python train.py --n_layer=13 --d_model=192 --n_head=6 --n_kv_head=6 --head_dim=32 --d_mlp=768 --vocab_size=919 --activation="squared_relu" --norm="rmsnorm" --norm_place="pre" --norm_eps=1e-05 --positions="rope" --rope_base=10000.0 --rope_fraction=1.0 --qk_norm=true --attn_scale=0.294 --bias="none" --tie_embeddings=false --parallel_block=false --extras=["capped logits"] --init="uniform" --init_std_qkv=0.0232 --init_std_o=0.0 --init_std_up=0.0232 --init_std_down=0.0 --optimizer="muon_variant" --lr=0.013 --beta1=0.9 --weight_decay=0.014 --lr_head=0.00932 --grad_clip=1.0 --warmup_steps=0 --schedule="wsd" --decay_fraction=0.782 --decay_shape="linear" --final_lr_fraction=0.0 --batch_tokens=32768 --seq_len=256 --doc_mask=true --train_tokens=173100000 --steps=5283 --dataset="wikipedia_en"
MLP neurons of a small language model. Each row is named by its layer, matrix (down: output weights) and neuron, and shows model dimensions 0-127. Each number is 500 + 25 x the weight over its row's rms, rounded and kept within 0 to 999. Numbers have three digits each.
A block is one neuron, or neurons of one layer that tend to fire together. After each block is what it responds to, as a language model described it from the Wikipedia text at the highest values.

L4.down293:493531502494509535481498523478499487497535488463545509516537521501486518448503477463510486554483481492494475518469488560503485531514486485430485520509529523492478530516507461516481498460505453479490478489461523494467492481478492531516504491488508491491479435512564513507482504508517508485540479513460526549501495562512494522502485492472488517469479469484495457498524514493482522530508
L4.down680:521477485497498475525523496478509528512520441497528526469551526489571510467492436486491479504496510489495485501494466479501505530505444482514509553517510443521485487506495493530504525464499475530489490522497506513439510470476470477464501485502535496522532494493516511515483495476539476516504505504533524497524482506497484473521496540490473496524501522519526496490477541540472513550504
Responds to: Possessive determiners. Possessive words (its, his, their, 's) and sometimes a, placed before a noun whose owner was named earlier: its release, his estates, their maid.

L4.down279:493472472486548525502497511495495518519491495563487495518496481461499455514478458522492523502499511544489470534511492487446505526515487518513462551500516483540494497535517478523495510514445493493485550532531496502503484569500470485521462496493491508510497460508493461480495492489497528559463480505496486526510521513457543487467465486486479526497542496504479526434500513551469554498490
L4.down734:455454493515567517481482475477470443502509484539457454520547471497500489481521519505544498511481515490544470474514486495458510536518466504527484494513528508525518478508505497519490549487470500460507495527499491482489514535513485486496469478501464490513481458509541491502479486515546498536509484501498497513504518508479503477491481465501504529472515507501532528504494543563472511472483
Responds to: Word-initial apostrophes and fragments. Apostrophes or quotes attached to the start of a word, as in '60s, 'Art, van 't Hek, plus closing quotes and odd first word pieces (ent|er, 2|022).

L2.down86:458491468500531487511454491508474528511541510526537494483551528496490495486507543502520503502494528494488510491531499513520522479496470492493487515497531483487523490545513524479474515539527494529511554479530524526508484516490465487520453546506503479506498469496519504550527567472514481531497523481529472522529493491499525537483483471496529481485484487465479486476473463439519498512515
L2.down97:437513537495530521511447479516501505516499449517503519535470517515495531492478473509513540488524485523479483495469457541480481496468490479478500489447537484477466484487508473513458523483503520512504502518540550515503484496482480516507501479507458439494505526502519500531510528479520512498518496514509479511499513515450456539517508504459505517504502472499468495511501438491490459504492
L2.down154:420494511541473511507487474507500538485496448471510476514475521509527560514493461493526542498494500533531498540475503537504506508485503500521527519480530510503503497505515477478518520485517511500473520509505510513484497472513445540511488487499473447468511526470506505546520509481507509520529501504497484526535540496472484501510530489480538519480535471527466481491479484516501475507519
L2.down180:523491464506465490491494541517527548494508532515482531544517528515448516506512535519523514465538508483487470474505537513531497490499521510441509501525532535490491517523497539477485530558499503439516558487560496504483490491472490474499490519551529457540455533479514510460529553453490510487535483488496451513512515463485497519496476458476514495511506523466484479539500496467520499513486
L2.down330:504495516502563510478506457502470489537539516483509493486516484504473451521496520492507486498465502521515484508491499476572499550504508513481470501520478506489554492502494516494485555531521502501529514522460516496495510528484502469496526489523560483507471494519563541500500548479482520488487521565508476476456490478541538502516493506527518462466501492516518475536484425504492457537464
L2.down354:475477533516477460483508544476528509493523527489502532517505485483456539527523481518445505467492486520468530553507474525484485524521504532492455528507504518477480525523492519479497479524481481450520529496527529476516501507478507477503537528512536476497501485541521510486524516479498512523508501488485465500519466490494498500484465470483495512475509448448468478533485426477468493516475
L2.down370:468505531495471465514514507502465513488479511469484482464556455510533498536500515550498537478526498476522500494485479495534478523482505479481476515452532470515519463540494525492484516502500477507489529507491509491468494489483477521547528557514507514468474475516533471492451526487454502511521509445461474499487469530479500523516452484470521466516549474499493474563499487480504520530489
L2.down446:517507490550439469486488514458497518521540508492505558518536551512484465467538491512502481525489541493490486523445502498509522507540484474516496509500488506523479486516500518485471499503501501484497487465534488514520533505511463527513506474436518468470531477502561539488488545483461507479550507519478486485519469522505487525505470475480475491492480538520547506533505457499508499502485
Responds to: Mid-word fragments, coordinate seconds. Fires on the double-prime seconds mark in coordinates (35″N) and on mid-word pieces such as ec in deciding, le in Athletics, ish in British.

L8.down4:521508522511503504514447520484531477466488465511500493532518486472473535497512476487519492517527475490501532503452456486504544521517480492485509481494468505525519547495507487525477483449496427461487527478536565534490487498484460540558500478495524476509488506472533510462487522507490471529508505512488522493495462561484508503489479512462504479493501438444566511497473484536475554525517
L8.down547:486523479478471486505496534481491493475463543540495502460496492498522539554545493490497561510485491459471506490499491542471519523508495483462517502501497504487519499482499537493487521504499534516523474446529469498535457477511527455495545504481499534498502534461514498433510517524522518511479485489507511503511498508506508461451535494491488484459492476485500521457505467445537470482548
L8.down596:477526491538513491476529494534485504492505508491503501517498500483479538496517496486476498468498471496458524532532530498452487500519495533527468505481488470498523570507498536501498536533487508504535469518481522536506484558485462525513527452518546487497456472514564511509464509491524512505504532484473493468543514451452519512527505505520526547501476480493454497489492487501476469506530
L8.down657:490481501544511481495511484455501494489526519485526520500473540473549475509469498512506519504520497489523523501513544466505513486471520480530487485504506482491515454545486494503479502474501495502491478493509522531444525511545523511494478470510460490462472551490515518491481517509485484529525479484509503503501499560501474519536511513485561524541537508489469497520497452511491492532469
Responds to: Mid-word vowel fragments. Short vowel-led pieces inside split words, mostly "an" in appear-an-ces, also acqu-it-tals, s-our-ces, fin-an-cial, plus the article "a".

L8.down241:498480493500507475483482482528495505473474514488459505482488506478506501540461494519481488473538508478496500522541463503501478488482501462465436457517508519527510544495521524518530477515480522463501460492547499476507528511529466494495501531468514504470496504529531493507497482468524478512502481535513461518494500489451483504489503495503463470426503484529533455532431433503488469469519
L8.down406:490470470514529493495510440491492536534547536510488533525526544490484515525501491481483489513480520549492519521504513505472463499488530520513505503553489455561485499499491518530457528494471525490530499493487526487489471497507516484512480499516490514499475436528508511502447476486515518499552437544499496534543480520504531528483472500476493567486517514433473515493492522519517512532461
L8.down420:490480498541476497498469434487469532552498501489519494499496556503502485484505470524531530495541508469471513495486474524506489507509483542486513504548516503534508514538507483515484532522453523475577485482545526504488536508552493470495515491526471459520482496531504486538471492480526520517540487537493499514472506531496508506496460453494523481457508480444552486478448491507498515489523
L8.down538:461489496524472494487462485494496512495499517530505487463518546513517567495497457473478520478510475504478502506553487557475493544533523512517471510538478481532515426480493477508508519466458495521480523501489542460498524467538470469500498504487512511507548487526520529526499508468475513488454463521547541497517530493483528504480499507511517517511468541504516454470492489552496454460476
Responds to: Opening quote marks. Opening quotation marks mid-sentence before song titles or quoted phrases (include "Living in America", performed "The Steps"); also first word-pieces like ind-, F-, and hyphens.

L8.down102:547539497457504476511515517507515522498473481490529526528515455552481539502500498504539516478500473457500490477477495531479512474475537518553484547501517519516478514492511479532522494483423509478478537498490495474516496503517499566483498547475473463490490453505509495511487508485486508495480493539462520488477515570501505512514480505484520527460508471513540477503512486528506438504515
L8.down271:490560530496496486496467511504473476479478566480471510481514455523494533516502567462478478479501518491507475505493509469457508511550491504510433499519518546495520480483462485500521505459525510520475483505474505517503539478490482492524561473531515522493473508469456483511497502537509524498496486498461515500476533487499496491509489511500506513478455525549499464517499516518488472510465
L8.down381:510463516460442467511546449559490482535514493454525517488459505477518519476540531523507493495488446513481456529500509507495503521497454482495483480488502494493541505485505540527497485484526522510463483515480493554480525474495497442541479499461511512464501502493516504499473539529519475508517511503495467492537499526540503492542520495527463526546507508467500478527483509473530521475499
L8.down629:513490555453499491543484474520481519502503484510491495505478508503520491501488494509483481515502478475534503514573473451506488466472492496478499476571521506499480467532494485471489478522476492562483520596466473517508506496500480494525510485463539515503491503479499502492521497557532511515502495519549523499472542513494479459460489485460515499536506487533513502470474506521503453500515
Responds to: Possessive determiners and look-alikes. Possessive pronouns his, her, their, its before a noun, plus word pieces that look like them (herbs, itself, themes), and en dashes in dates or scores.

L2.down72:498472468501526546476448492450524543522465500468466452518496527481472524464548493519496517456510516500515505481502478510483458495546470480441497532475495518508488528509461498496500462544449475475512520506527525451541498495514470496515516465511521512508527523536492482484509509449501497506504526544486495512480528469495495550444500491499517461504477504470494471479488506520504527502538
L2.down235:509524467486469522475488477497481461521496504477514494553492474507471512494509515457556491530503477477471519490481473515500501521477503494466471548539508500488505525504512485501495476451498427526494498454472488493463514475507478492488524512492528510494499433509531499521501508511516494512487472509508499526504484550505496537472471479487522503521433503468503479502497537548503494513519
L2.down433:449453526517518518477461510487471533520469500475507519487502512483496515498509473514525484497514501483477502499528514483514492567498509527453528542527519559523463511488504513503492539494526508518509496506546537475514460494499500512483549546526520501496472468503536541477518511481482521517459449503515515581527509519521467472493470523515484486503477502522510516507489494486472477485487
L2.down633:526466459468491501467480516468511470490461522500538459445486489476520500520494495464484493486526479505451518509498513515486533485468462484464466538497535521475529521486484502516511543495487482493480488509508539456533488546490468494491479483496504490466467492460506532556505509485466489535453503543487547508546498500503505502497541506488524512449484498543457521475495478503456480449526
L2.down686:537536499484499498467496543460481477509483495438514487502520453488503526495497516490525507535500437492474506503521527567478535510493493487512496559441500508497498509541512510523500466462515518495508471480524500509448452489529518514482484477516517516462480481507512504486481489519484495503557493541479522536496511522520487488546487503489533484515485501494498456510506500546465499522533
L2.down687:519469483485481515500535480513517490525461476480525501466505439499499539491510497495486581509497483476506491452507499571494476484491480489503533511465468495474532489473492443466539519510476499493521529494488488511493430482555489509508514542516477496492528486492497480459478541498501545464504501524481498493467467519516505479473530504510511492517491460490462515550497491497481494515494
L2.down752:512457503483504447467483500521496495527511526526470480469487476466485490499525483515514492491527506514507537517495463499519496516498465476453490561520493547495509512469496467497493479463470518527513513479510507520498520483475485460457497500494557486476514456508496519479473541461479505510489469484446478509540465509502553526488489489519532438506512470490463486536519429475491466491477
L2.down754:468506503503532504515497493460495507481504504462504491494502438511493540543509515542467479487492496461496529503478479540527478458510489467486521535456505536498525467488515486484500455489495496488512484493527477476496471501498482508501502494498495484493487489501539485455477515530530483497491472514469466573489517515486452434483499514484544531508499515517473540480492483510444473518492
Responds to: Heading word completions. Second word-piece of Wikipedia section headings (Early l-ife, Club c-areer, A-ward), plus possessive pronouns his/her/their after verbs and prepositions.

L2.down73:501478518513520474477476473444495534542540518503486509500493542487483548491508456549460505500501521480476474507508474528481493512508509514482436568509504516495472505482500521543456494501446502487518490501533545487470528512484524514534498499532467447506468472512529504501508497509515501518518461539496486535511465487484501506477479515475533498470459477480503494505504503546508472507482
L2.down204:463472486506518521507488506470469502515490482530498487503520460521446538529466513465550493485483527486493515472520536511470500501477496545530538549517524495480481521498492515484496463454466439474467438493504468463540494502541486509497484489520469525505466463486478518519464475492496480469500507528495526513476442491521511538506502504497495496526482489487501493507489539487526524579474
L2.down360:464450454556510464504498504498513501507490490532459491450493508492509475519552527561498428490501534449503550483494519518479476485559516477460500524561504501472507501490498490517516551476515461504503500541487467497515501489509503522532504512469502490485494519542533490471476557480494524513521528531499539517498533461467496521496510499522504530494502437486473500473503495492532502514468
L2.down402:486473509537530495487502481498514502498493494467500482539511483470479523488555471536507461544526524496541461492513486519481499520507459509500479510500497514509498482497497519497429500492450486490490442507575489482480542538531500517501513460517488480505463471528562467492491467545487477500515488494507513517515491522488468508468452462491507496504458461534476434501511484506513497491491
L2.down489:491504541483471487486549527491508454467480462484520548499528486545476489525520513505499479491497512465480477456453516548475484504514483536466512471517464530494504441496488536500513533492474473523464468510525509494495498537478517549469485492468473501494505513515512472521485492505501485495502510476529469514531475504471497470502464476468535485524549487522454501487461496491495460472482
L2.down559:520476494477524495522490487499545552512474527477507522506528437539463525508496494525513473514446484494524452475464501534527496517491477517496465504480510511513484501457513469465468472472506485453520494522519494477512480520478526485463549495520503492484509510475544556532494533512458522550486500518515509553509465503465483519492455503522523525448514492488481481507514513505513488450436
L2.down592:525444470472490481478506482489477493507477501501544480506534451496481544500512466538476525473493507474509505520499498528462513515485522479500513493435500512496498511483553520487436482483507495441540507521524539478506483503474482512509513531497525472505474483500515495490488507542540519506483476466501520545539525472470457495523533463511514513460457524474487481576482533482478491505499
L2.down741:470445456481494477484468489517509489502506497479553461526539467537462524534505471523484480498517521533539464476471511478478483507536470517529503516475491521507492504470491470522492491502493430505523500530510484522465501512524527562535489504542461492500496460492535491530514539503514512501515489554515476532524504537500487511469498502499531565480504509506528447506510498517539469506521
Responds to: Word-start continuations and openers. Fires on the second piece of a word split after a capital (Th|ous|ands, A|t|omic, A|z|tec) and on opening quotes or brackets like [sic], [update], ("Persona").